config.toml
n_layer = 8
d_model = 320
n_head = 5
n_kv_head = 5
head_dim = 64
d_mlp = 1280
vocab_size = 4096
activation = "relu"
norm = "layernorm"
norm_place = "pre"
norm_eps = 1e-05
positions = "learned"
qk_norm = false
attn_scale = 0.125
bias = "all"
tie_embeddings = true
parallel_block = false
init = "normal"
init_std_qkv = 0.028
init_std_o = 0.007
init_std_up = 0.028
init_std_down = 0.007
optimizer = "adam_atan2"
lr = 0.0012
lr_mult_qkv = 0.4
beta1 = 0.9
beta2 = 0.95
lr_head = 0.00576
warmup_steps = 526
schedule = "cos"
final_lr_fraction = 0.03
batch_tokens = 65536
seq_len = 512
doc_mask = false
z_loss = 0.0001
train_tokens = 304800000
steps = 4651
dataset = "wikipedia_en"
MLP neurons of a small language model. Each row is named by its layer, matrix (down: output weights) and neuron, and shows model dimensions 64-191. Each number is 128 + 32 x the weight over its row's rms, rounded and kept within 0 to 255.
After each neuron's rows, "fires before" lists the tokens most often just after its 100 highest values on Wikipedia text that the model never trained on.

L3.down1102 [103  80 154 138 126 108 165 134 106  80 173 151  89  66 152 121  82 100  89 121 135 176 185 127  84  89  70 155 132 101 129  79 127 127 123 125 107 168 110 161 153 105  98 138 136 102 162  95 153 117 137 156 115 168 138 131 197 120 160 137 176 145 106 103 159 132 109  95 144 152 100 140 122 116 111 137 119 150 111 164 121  50 107 147  53 148 103 110 136 107 134 137 101 179 131  89  80 110 160 116 116 128  53  50 104  68  87 120  82  74 116 148  78 188 133 140 154  89 124 104 141 120 127 106 102 146 112 118]
fires before: " |", " ", "0"

L3.down20 [104 129 179 155  78  77  88 130 128 190 138 173  95 113 137 125 105 149 168 140 122  78 167 167 120 131 136  92 121 159 142 113  93 120 108 131 159 118   6 128 153 143 190 126 151 117 121 104 150  71 169  86 203 133 131 113 120  97 172 135  70  91 194  90 110 151  99 158 146  92 137 153 157 117 104 127 123 129 146 133 175 123 138 114 153  54 113 121 108  94 135 113  81 134  94 161  99 169 100  89 144 133 120 140 115 153 117 165 130 147 127 135 179 132 167  93  71 105 164 143  60 111 180 101 159 171 172 118]
fires before: "\n", "-", "The", " life"

L3.down46 [103  83 124  77 146 151 125 120 152 142 138  83 144 135 134 186 163 178 144 123 144 167 145  77 177 138 122 137  56 172 153  84  95 116 121 109 136 103 181 144 142 127 180  88 132 146 150 152 144 158 131  93 123 150 142  78  79 145  87 131 118  78  89 101 140 132 102 155 137 117 145  99 112 105 141 132 109 132 136 183  67  62 118 118 161 148 110 132  98 141 132 100 113 127 152  98 117  87 151  76 160 127 139 107 114 118 160 101  71 154 138 139 143 148 162 128 112 134  83  83 142 140 136  98  77 136  90 112]
fires before: "\n", " |"

L3.down4 [134  96 132 145 141  92  84 138 133 185 179 204 124 111 157 118  87 140 122 151 130  81 163 122 155  70 155 107 116  90 141 127 125 172 104 145 164 135 147 129 126 109  93  64 134 109 110 130 125 150 142 174 140  96  35 117 149 104 138 107 198 107 191 145 121  63 111 113  78 163 111 184  98 107 137 144 118 117 128  97 107 111  97 118 125 205  77  98 137  93 150 171 135 176 163 133 187 167  86 107 160 149 148 142 122 183 115 176 155  71 133  80 177 170 140 129 115 127 166 147 140 167  92  85 120 138 156 177]
fires before: "===", "==", "=", "The"

L3.down48 [150 105 111 145 114 175  82  79 104 130 157 149 115 177 127 136  52 166 132  61  98 132 165 130 175 159  76  95 183 115 112  85  84 174 163 205 127  85 142 130 150 142 123 179 129 108 140 111 131 114 123 169 113  63 116  99 104 103 133 106 138 129 169 168 153  75  83  91 155  99 111 171  89 105 128 119  98 137 137 124 166  59 145 204 145  68 183 146 124 148 117 147 169 155 111 154 107 160 157  93 145 159 142 161 145 176 139 137 152 139 114 105 145 160 139 109  76 162 179 115  32 203 129 126 105 178 132 164]
fires before: "\n", "D", "History"

L3.down997 [ 90 166 125 174 136  94 176 141  83 160 103 159  96 109 103 174 110  69 143 101 154 128  99 171 143 118  96 167 132 173 123 146 158 114 116 141 160 157 160 154  60 128 179 101  96  84 126 154 132 174 151 124 185 125  95 120 137 176 113 147  82 157 115 133  93  89 116 129 108 140 193 186 182 121  82  87 106 170 148  64 181 125 155 108 152 113  89 113  91 138 113 114  91 176 115 120 176 151 112 128 173 153 143 104 122  96 178  89  94 144 134 121 133 109 145 140 115 109 169 167 132 121 178 136 102 146 139  85]
fires before: "\n", "ity"

L3.down52 [154 134 118 114 103 187 159 134  52 104 137  75  88 110  42 109 147 162 124 135 107 217 153  94 114 170 144 118 149 124 123 135  84 121 154  82 107  81 130 143 144   3 116 128  89 132 146 158 145  80 110 125  84 109 130 135 173 148 126  74  74 138 101 148 134 168 130 100 152 136 142 206 114 125 137 135 113 148 184  54  90 134 175 135 133  98 149 198 153 108  82  70 146 165 121 118 167 147 152 148 119 146 171  95 119  79 124 141 129 153 152 130 124 110 171 135 125 111 149 144 195 141 162 154 132  89 143 135]
fires before: "\n"

L3.down516 [143  78 112 143 118 121 120  87 197 128 150 147 151  85  82 114 136 129  90 112 132 128  97 136 118 132 141  67  98 145 160 141 160 140 113 111 109  75 133 137 145 147 116 133 115 131  94 107 132 108  71 151 170  95 139 117 131  64 108 125 123 149 104 147 121 130 161 182 116  89 141 139 134 136 178 130 114 115 182  94 123 117 150 122  74 134 143 162 144 154  42  90  91 125 142 111 121 162 111 128 117 142 101 115 179 178  76 161 137 116 214 124 183 154 150 134 148 122 194  87 112 172 102 120  83  98 126  82]
fires before: " |"

L3.down966 [117 112 122 117  83 119 117 165 146 145 138 136 161  56 105 138 144 175 175 114  96 149 102 114 135 154 124  95  76 138 156  96 133 152 129 116 127 115 166 143 176 142 105 115 180 139 120  90 149 158 161 181 209 137 134 114 139 138  62 135  95 171 116  70 125 153 170 164 139 114 132 133 112 120 134  99 172 109 166  92 102 115  98 116 144 143  45 114 138 115  82 129 117 194  95 146  98  95 170 112 121 163 163 125  96  66 151 120  82 161 102 149  93 115 128  99 146  97 197 147 161 156 145  71 140 172 171 134]
fires before: "\n", "als"

L3.down32 [107 176 117 138 176 137  92 176 119  88 127 136 109  91 141 144 127 129  89 148 138 133  94 155  98 116  66 163 100 154  64 143  98  89 129 138 188 186 101 190 106 161 118 158 146 170 107 101 122 185 131 126 107  93 114 170 148 107 129 103 145 129 159 101 123 126 135 143 143 178 136 145 115  83  80 138 132 104 102 150 101  89 152 189 157 190 120 156 130  46 127 186 155 142 120 141 126 122  77 118 157 126 119 162 142 181 152 119  88 142 137 158 132 123 127 100 161 145 174 136 155 146 138 164  94 112 123 111]
fires before: " ", " Republican", " Candidate", "ist"